config.toml
num_attention_heads = 3
norm = "rmsnorm"
positions = "rope"
bias = "none"
optimizer = "muon"
learning_rate = 0.00947
batch_tokens = 65536
MLP neurons of a small language model. Each row is named by its layer, matrix (gate and up: input weights; down: output weights) and neuron, and shows model dimensions 160-255. Each number is 50 + 15 x the weight over its row's rms, rounded and kept within 0 to 99. A neuron's up and down rows have the sign that makes its largest values positive.
Before each neuron's rows is what it responds to, as a language model described it from the Wikipedia text at the highest values.

Description: Preposition "in" after clauses
L4.gate303:32 51 47 52 67 13 27 59 71 56 56 43 55 50 63 33 33 60 75 21 24 70 53 52 43 55 46 11 34 59 38 72 65 37 53 43 47 25 46 26 54 65 52 42 45 63 72 56 62 71 32 53 36 54 35 50 82 17 49 30 44 42 40 58 25 32 45 46 70 52 75 66 38 34 63 54 48 86 03 47 56 37 60 50 62 46 45 47 77 41 53 39 63 45 68 45
L4.up303:53 65 42 27 39 49 25 41 64 47 35 76 64 68 59 54 30 46 27 75 66 63 42 57 51 32 41 76 38 45 39 57 83 37 48 50 32 65 31 43 37 51 68 85 40 49 19 39 50 36 25 43 60 34 43 38 77 55 14 64 38 46 40 58 32 38 19 62 41 42 69 25 45 42 51 60 53 54 66 28 31 55 44 66 46 67 67 63 34 54 67 51 67 24 80 36
L4.down303:59 38 45 44 29 56 65 58 57 46 37 40 61 60 68 47 57 38 52 40 72 68 65 70 41 48 40 30 51 33 46 51 32 53 52 54 59 44 35 58 48 36 48 50 62 33 42 46 53 62 57 61 50 59 38 63 34 35 49 86 73 39 35 40 52 62 65 43 48 50 39 58 57 19 38 34 47 75 38 65 34 62 64 17 44 39 41 76 22 41 50 53 59 51 47 76

Description: Adverbs and their endings
L3.gate1066:52 33 48 47 39 64 55 32 46 33 50 54 52 62 49 52 73 56 02 56 36 45 20 42 56 18 34 58 57 33 52 58 44 43 48 14 39 22 23 46 57 58 31 54 25 39 57 88 50 35 42 62 61 57 56 25 40 52 41 60 58 64 35 58 54 27 58 91 61 57 54 42 59 60 69 52 53 28 69 53 44 31 53 67 61 24 60 37 40 75 55 25 44 45 53 75
L3.up1066:54 61 56 49 52 60 58 12 64 61 48 63 28 60 54 64 78 71 28 32 35 39 59 56 33 54 38 44 75 35 50 33 36 45 45 76 30 59 52 50 44 60 58 69 44 54 55 76 82 53 32 45 56 59 76 36 45 71 28 79 46 51 24 58 61 26 16 62 55 71 52 46 61 52 58 59 45 40 34 71 78 62 47 49 40 64 23 23 64 40 54 37 43 46 48 52
L3.down1066:44 57 65 27 69 55 31 82 38 36 60 31 33 49 54 38 53 58 26 65 29 33 61 44 88 42 29 50 28 62 38 55 48 50 43 56 55 51 33 61 67 60 38 75 23 52 17 62 40 51 66 40 57 43 54 35 67 28 55 35 78 42 57 35 47 75 67 47 56 44 69 57 54 33 70 72 40 76 43 38 48 63 61 43 55 24 31 57 34 82 80 54 51 61 45 61

Description: Pre-verb adverbs and auxiliaries
L4.gate891:68 62 24 27 61 40 57 57 40 58 64 48 50 65 44 52 64 56 41 53 62 51 45 63 64 31 35 55 54 38 41 30 34 49 84 70 77 18 29 76 49 29 30 62 22 57 33 64 41 69 67 55 31 48 66 60 80 73 47 47 46 42 68 79 49 48 63 49 40 46 63 60 55 47 36 68 31 69 33 50 33 70 42 58 46 42 49 48 71 42 69 74 53 52 26 67
L4.up891:72 49 56 70 67 73 51 58 49 52 54 45 49 72 46 57 53 50 33 40 66 42 35 32 43 42 63 55 31 41 60 56 62 25 34 42 43 35 73 59 47 43 31 71 69 42 50 61 72 66 68 53 39 94 59 44 32 55 63 64 53 76 59 35 34 71 52 63 64 43 66 47 83 48 47 47 54 72 53 50 48 49 31 34 40 25 66 49 32 53 76 57 42 65 44 70
L4.down891:32 43 50 37 44 64 63 00 14 32 58 52 53 19 47 54 63 54 38 67 57 39 35 36 44 76 45 42 61 35 53 70 54 39 57 29 30 53 38 67 84 43 33 43 84 39 58 71 71 48 53 46 90 82 27 54 27 61 65 29 64 68 61 42 51 42 40 35 36 44 75 45 59 42 42 43 50 44 53 30 49 61 49 37 81 25 35 56 57 30 49 74 30 25 59 34

Description: Prepositions and out- prefixes
L2.gate1119:62 75 45 53 61 37 71 48 54 46 41 51 50 46 96 39 55 76 48 48 77 62 60 56 46 46 64 66 73 52 41 33 49 45 50 48 64 28 60 44 31 69 47 28 79 19 06 52 24 58 76 83 21 48 37 52 64 62 74 64 47 58 37 43 56 62 64 47 28 50 45 59 49 61 67 50 81 38 57 20 62 47 66 50 60 68 62 41 42 36 74 62 42 54 44 39
L2.up1119:60 55 32 45 46 65 29 80 67 39 63 58 81 69 58 29 34 78 52 88 59 44 42 63 36 60 75 63 56 53 70 68 54 56 14 41 72 54 35 60 63 76 46 33 82 38 54 43 62 52 53 50 30 54 43 49 69 55 48 72 21 33 70 38 44 48 76 21 63 66 77 36 54 83 49 46 61 57 50 79 62 58 42 77 57 76 53 51 54 50 46 62 36 47 56 57
L2.down1119:34 33 51 44 71 41 54 46 29 78 34 51 48 54 72 47 42 66 42 44 41 60 50 52 49 68 22 34 15 48 90 45 56 57 45 41 51 68 75 41 61 47 68 77 40 59 66 79 58 22 25 49 42 57 45 47 32 74 38 57 86 51 33 46 55 44 20 49 75 72 35 54 58 47 41 60 43 52 39 47 22 18 43 60 40 65 66 67 51 51 26 51 66 43 40 29

Description: Name-completing tokens
L2.gate591:45 43 66 32 50 43 37 51 70 42 46 56 43 37 33 67 34 11 65 62 43 82 39 55 59 31 77 66 78 48 24 47 60 62 66 42 61 46 42 42 02 15 56 52 63 42 57 43 43 24 48 31 49 72 60 42 49 40 41 45 58 48 49 40 46 67 60 66 69 54 56 48 60 48 51 50 52 44 28 59 33 47 38 29 13 68 60 55 36 54 50 43 42 79 39 25
L2.up591:42 56 79 40 59 72 54 52 42 81 40 51 70 38 26 70 66 52 66 71 12 25 29 41 71 19 61 34 51 64 28 45 40 70 43 65 37 20 59 54 31 61 62 37 29 34 76 38 68 54 51 70 42 51 73 24 57 48 67 32 73 59 51 41 31 70 52 43 61 56 40 27 50 37 53 42 46 43 60 51 43 80 14 31 45 36 38 37 63 54 41 22 55 69 61 42
L2.down591:46 52 42 63 40 68 56 61 56 49 41 38 40 70 55 29 43 34 60 30 71 62 56 35 49 48 59 64 61 36 69 33 74 37 36 52 36 27 66 34 80 39 55 34 72 65 33 60 54 38 57 66 46 75 48 39 49 40 31 57 67 58 60 44 56 44 52 70 67 54 61 79 53 36 29 32 58 26 73 74 59 59 34 35 55 82 57 52 40 60 48 60 67 49 76 44

Description: Passive auxiliary before participle
L4.gate1085:59 16 31 48 34 48 53 62 48 57 33 23 46 58 20 51 38 57 52 69 59 53 41 62 42 66 44 38 34 55 25 45 62 59 72 69 56 43 29 57 72 41 25 54 29 75 87 54 13 31 40 45 87 41 32 31 57 44 23 83 59 44 75 89 55 47 81 61 43 56 51 40 54 43 63 30 57 39 46 58 43 52 32 45 23 28 61 58 37 52 72 65 22 58 37 51
L4.up1085:59 52 67 26 26 88 55 61 40 57 56 57 52 55 50 33 72 32 79 74 43 59 48 56 78 43 42 46 43 77 48 58 68 36 62 76 64 49 51 65 70 38 47 36 53 34 47 49 51 27 44 45 38 64 20 62 73 39 64 34 34 54 50 67 30 63 57 43 63 59 48 63 43 56 50 61 58 26 59 28 46 78 59 34 27 38 39 64 55 52 66 75 40 51 33 62
L4.down1085:70 21 90 61 52 38 54 58 46 48 40 47 40 26 59 39 63 54 71 32 40 56 41 49 43 67 46 51 35 27 48 29 99 41 21 19 61 56 34 65 29 23 54 41 32 50 50 68 47 68 38 31 55 75 17 51 50 81 31 54 56 43 53 52 61 67 39 50 29 60 47 64 59 43 60 57 42 30 39 47 35 48 64 43 45 47 57 25 39 68 41 60 54 58 50 51

Description: Word-completing suffix pieces
L2.gate170:45 49 40 46 40 39 38 40 71 56 62 62 31 59 62 59 77 49 40 76 22 63 24 43 68 68 34 61 43 56 51 67 24 45 30 46 41 47 34 64 44 40 63 45 39 50 50 98 38 69 51 64 88 61 54 61 70 21 60 43 62 61 52 51 55 46 43 64 38 67 58 51 30 65 77 59 35 60 52 73 49 65 60 56 39 36 30 35 49 32 69 34 41 53 67 60
L2.up170:54 59 55 40 56 44 32 46 57 56 40 44 61 43 38 39 36 60 70 38 64 70 57 55 43 76 55 24 64 46 30 51 35 43 45 51 52 27 66 71 40 57 43 51 57 17 35 42 23 44 53 39 65 51 21 20 19 53 72 54 36 51 62 50 50 59 59 70 47 51 54 31 64 58 54 61 25 32 64 61 27 61 83 46 60 62 44 57 28 28 51 56 41 47 83 46
L2.down170:57 38 42 46 38 75 60 65 15 19 22 51 55 50 53 68 66 48 61 33 28 06 51 52 36 55 55 73 33 43 41 25 35 41 44 43 58 89 55 56 66 37 41 68 55 71 63 39 49 52 46 47 38 48 77 59 39 58 26 49 53 42 68 62 42 47 44 47 50 63 58 28 56 47 42 46 88 69 37 58 48 27 51 57 38 42 46 73 64 58 48 67 27 56 38 50

Description: Slot before passive participle
L3.gate1169:58 10 60 58 76 47 36 35 41 59 50 65 52 47 18 69 61 48 79 50 54 45 47 73 41 50 75 34 57 43 56 55 58 61 34 69 88 27 20 66 76 68 57 35 47 34 42 51 76 20 35 29 37 33 45 32 48 48 16 57 56 77 58 49 55 82 61 46 45 37 31 37 49 08 30 51 57 38 33 28 40 47 46 48 50 27 49 42 46 71 60 92 60 40 42 56
L3.up1169:51 38 37 27 56 56 53 56 37 36 52 12 65 41 28 46 41 69 38 57 52 57 24 51 48 31 67 36 71 42 32 48 26 38 25 65 73 60 26 48 43 68 49 68 60 33 52 35 57 30 45 46 56 45 55 53 51 31 65 36 75 48 63 49 48 26 53 60 56 76 47 64 49 48 40 55 28 32 56 14 39 60 33 54 42 39 41 62 61 47 25 40 37 50 56 53
L3.down1169:69 57 74 65 51 29 60 50 23 93 40 50 45 52 67 48 56 33 62 55 32 26 49 58 59 39 51 50 52 59 53 42 72 43 59 27 48 54 36 72 55 39 50 40 54 47 62 60 58 45 43 53 50 59 13 44 51 72 45 62 47 88 43 44 37 58 24 40 36 50 68 45 63 54 81 41 59 54 87 42 53 60 50 68 69 49 57 61 29 49 31 48 54 28 49 58